{"n_kv_head": 8, "d_mlp": 1344, "init_std_o": 0.0, "beta2": 0.99, "grad_clip": 2.0}
MLP neurons of a small language model. Each row is named by its layer, matrix (gate and up: input weights; down: output weights) and neuron, and shows model dimensions 384-511. Each number is 500 + 50 x the weight over its row's rms, rounded and kept within 0 to 999. Numbers have three digits each. A neuron's up and down rows have the sign that makes its largest values positive.
After each neuron's rows, "fires before" lists the tokens most often just after its 100 highest values on Wikipedia text that the model never trained on; "fires in" lists the words (lower case) most often at its 100 highest values on Wikipedia text that the model never trained on. A number after a token or word is its count.

L5.gate5:433507504491461507450484505481363447505459591513506503447507550503428484493500567466464523422526495416539542471500437485486557494509574472541521484486572542506494457541547512522451562515620444471428537437502547514404572476497486576474554563503478485567506519455591468524574539499467558560563572433458548576442557563516545563489556451504482472400449492560507427535516506523491497521598
L5.up5:503515527390457403376493541437535522498446490545512467527472533511545517494474564536515505427588495447495503486497461568473522490519457489477518457447457477574482540478567518495570349632502515567486499479417510534601431525479581503516478453553470439465577469597435453400488478530564363479449499561499497438509536413423569505498484555503528540600485523524588445462463500444463547518504
L5.down5:478544430488502507467545472506501545518414498487624463480494517526477425507557528495410477554424548525482539539445534539422490438531543484471433500578574504445522491469466510512458485492484468440518525584573528514536404491576458432493408573530539592528616583409569434558544555534520442455515459470501567581453482498500520471438500503460528525474476495467446562526483531544439421511547
fires before: "," 22, " the" 20, " he" 5, " it" 5, " there" 4
fires in: "that" 22, "which" 14, "where" 9, "to" 6

L5.gate194:555442542498452522420562502514543493532488414480544441623441446485513503465519534435523530507563474456519480534585533471498551474508425501563555520529487538445507502472454546513490535540550542581398413549431486518492484585485505493527439540565465552455514466459523480579519381484529384507508441492535544527436547458521513479472575407440426539517408525408464445537508514458575503429522
L5.up194:484528544457488562581413468535544506478440510540565558475496584503533489524464469572453485516512550454342422587446496537494453535468401537537593541456467430453450478479445499417483447509419526451499499489469555425443525530454548504486473483554524449400549460478538519507390572586440445402409507591545492563517548463596476512413601507513551485433477580563444470512441519526459391470483
L5.down194:476526447656572522468480496460449505593522461588530504511435522549527516583507521505456530600458355486443552484542527469509520486463516478427562581545480506499544600464583582466550601513518530501419425497420475516570501503521563566598456531482484444488507535552412566536494498447496546453446454493472478452487526447522441451498506423491534484470528578457444520474423522540502502584452
fires before: " a" 32, " by" 15, " of" 10, " an" 9, ":" 6, " place" 5
fires in: "is" 29, "was" 12, "succeeded" 7, "preceded" 6, "took" 5

L3.gate831:527489547505478576597510501619487479548603510431427583437426577394490557553443458554475469517574526562413491504601513419543492488530521548482535493520476464463597534456533478578495497512445417532550557440545445544492411494516455520462474515524456581508469541566562558433484565512369522490566458474552544383555463554566522488386441452529528421562445491440544533528496515563525486531583
L3.up831:527505430499528542485453432423503500465531493514490484517548515564585556492476522482507437479498466495406437460518435504378474408480495496511500537505579460568509489548497494507511479601468450402471501510537590474381465534503472492388501539477484572461463508487488528445451476611513462519487594405527537466541496525473462563491502535512554478549501559503580480593464488552483549491635
L3.down831:523479586538496499520560586519510511595491543439425601454443458364384526423494480532479580531623573462566434514489609556615585558478491510481508458480381503455515486491502538466523559525567547564592498591507499435536529438517535508484457518501468457459609550493461489511547537522439566496572470475497461545491579538584555441474412490491445488512484432474563552438516478445494489553443
fires before: "ba" 26, " York" 24, " Kong" 5, " Mexico" 4
fires in: "new" 42, "qarabağ" 26, "hong" 7, "los" 4

L5.gate914:499487493491510452475478578529422444512519475476577542553437517482445483479507516399478544527485414452451485513483408499530530471517421558535497519452508397449490481531489508505516611539493528375528596500577526465539493471472521572572590586594499473483514460528486527582410501487496504415424523512608485502487572510492552536518518484445515514578480501533510498536383404522451550479410
L5.up914:547537453478481545451550540524442567541444492394520453450402467412463481546579455458460553543538474439403519459498514464533402439645554560525456481513493505531504479478518430467527472439479512480581538480524505525555452388493572558587415517483626529545462545559475487608446469464512515556480467425562542424461559488483463450539424441481503594501445566497404473503500577545475498398450
L5.down914:461478473525465460480545404549466511501509506491504537563504459514452428432527456568543514497459542491540418535473502527516575404417452395520590499543453515427459502535437519561592606467476440480526456529594395452463558500532441496489531430491451564421561572457514467464482568549421561491468410531458476442591479450579502503483562480497539452477453483571502446400544421453472448525512
fires before: " to" 38, " with" 14, " the" 9
fires in: "due" 16, "as" 13, "along" 9, "following" 8, "compared" 8, "associated" 5

L3.gate178:471487466524510560457440504485487436492487578601473583491493581492504446615472430503485550561533494500519499512492407474479491428573433438386473512511463543490503494489473568537360534586487467485483484489517487536593394433534508461500497517543420378481517518588495474558476479548516602483516595473485509507488460466533473446513473531466391511577521606488500474517514529475570419432478
L3.up178:447482500534499559527458501559443543505560536605414566412565526580445533425537525509465543486535471533410445481433403520475494446444579494607499439559526483530463515493457452545423454485474462531407493480550487515508533590503481536445565522448472437572501483488573599510517458462490444520480518441592529443395517548636449464581476549438472462462568501535506553476504567400533409579505
L3.down178:509575473492463491541572411470560472511471526432629479511427494443488362524430488555543520526401497555570560557530546423492529582562463458412521550455488526508476561520497557474498595604503444472491496417463562641543430459510529474532446478518533409477512495444543497461400486576521498490492516623422425528576475493383508535333507573480442544600472495463531384498468503477493500503382
fires before: " the" 29, " he" 8, " it" 8, " a" 5
fires in: "that" 100

L5.gate1296:482524360491414521430526473501460427427424452569575469455514537443554583409512478446599555528462541586471539572517497530474551602569557384430503458556526486379507520496501619507498483542525495538488505486474453453530430429482443527550443474529394461534556547461530480488482617497506425566515407573527515555504538478575490454497492567444437643463480535572502541565459523564508545515481
L5.up1296:509454420469535584477459464552416520471488501424531538443584488469529536472454500490542636530487413466507596515493421630474508551491511483611479502549523517432456557503454487553530527459482520490403579478399523497528454472506473522602446561411465440574498569527471483526435513510593527460441496537444505536440479496480424415489509538505474465583509486402510493520470513481450583554522
L5.down1296:513504508492529462567490374437396385616513548534479535534524369482485479481467496509447548442467562514430467436478547464464509603574535504339458469488505539453499550495429440523510412447564496467516411501601564472456533557472555605470449484522495556453514558644397480585494506443507438455505408492596491519500425462551496481538442584516389459463418519458505463556554485634422497514377
fires before: " are" 21, " is" 15, " were" 15, "," 8, "." 7
fires in: "there" 74, "here" 5

L5.gate0:523469543489503538426496524522429491536473437612499479438588483462626552493553560515476497522512555528495444528518504439460502529549558501443638550576494471457526489423510437472463449619427470425457540414415470467504571538476550492536441511576527464477554419430406527531516527454562496613636526401498533526504535493481420507520493480496485577509548592485464469517528548510417455459502
L5.up0:505459463558495456483511502496482556464563528473489522637499540480494426446523511521577537477519485551474528482512549411518485573514472409554480563476466454511453543584484507554495526454468428500521393472474452406469504535454421501475617425600556508461544561493450546555555498559522574480460455555587497489536599553538535514477461500482489449542514493473389472577526590444429519516482
L5.down0:450490552521508571476499458433510503442570601535517504453455516470541574428514536470517551538510477454479551476467488505503556487616537604440527632545514484447542440487532440484510433560479549494465464422516475502509560464582543532481480450619552445496501548476493458512448474486558521521494433500446509520442529515465393541460454407509464495534509560548474509457466463534498513561453
fires before: " a" 43, " an" 14, " the" 4, " zone" 4
fires in: "is" 57, "was" 24, "a" 10, "time" 4

L5.gate549:487523476554430543512429685483408513541420440463516488521527640559526523542458563389520528546548507513435513577503427628519578563551520482550524545490504504482494488483495581524509525518470426551478452426504459544439554522431436498485518545507457543556597528538558509514450425490460481535475496642429566474513437495593554398515561557455459573543382420500401429360496505496501501529492
L5.up549:504533506470495590485525448422487671559505579468509532446515531512538541595509487519538503524456448480462457525456456432366465483564524566519516520496550419530423515523417453486479548566363548381556547498480502430417463492508438447502496511575526491548609613502468494387464513556523499639499507482486515378513443458530546487529466501530491475379534449576442457585539557535426507553529
L5.down549:533499463522469574516459470492457425488491449517529512502552542453495651531459477573555577456607512587448548519578546638570595541562531492502428491505569538435494496549625525483474443525435387544559568491522462569464411515518565514498530566419463511421484468503454522559390569525506493571402455513501466531463520594479521475536609530407515447550569531536491539411596519481544454569498
fires before: " are" 19, " were" 13, " is" 12, "," 9, "'" 8, "." 7
fires in: "there" 65, "men" 5

L3.gate532:644535482518487540472582607473507504450403475526514551551560494497556488413480517465551466529440467474571477603544510567425450478569551460441487542411536529483482634517422435485412447566479540492411404530495468509440521492395490447552505486549538501512564442547493572461418481367483508539453493527592531479534459515528442432513491545533468525553477522490551433524557508453482362500435
L3.up532:584479458425496497472555462519507516490453489608396448531511537521454516514562513472505465449510526512449536472576440601487539544477468472519525555490551518592433545538522495498506515545440552514543569520578565483559497491452520502497584532429457492496435559458461487506495480448461544509465537526510510489471486561477514557539472439555495544539498510623411517525566559437502511412575
L3.down532:533508410538484511474494537542478473503559403485532539507607453445498536477487574421543538580435413503521439575524509458471440418598527487405478536442584474459443465492408484575460449419510485501417502582436434491569470448414560478500410572604538438482504461494501585453515504411584416512458507530514605491546528509575493467539444525546532500481487515418516459502479519483554401530469
fires before: " are" 20, " is" 16, " were" 15, "," 8, "." 5
fires in: "there" 73, "this" 13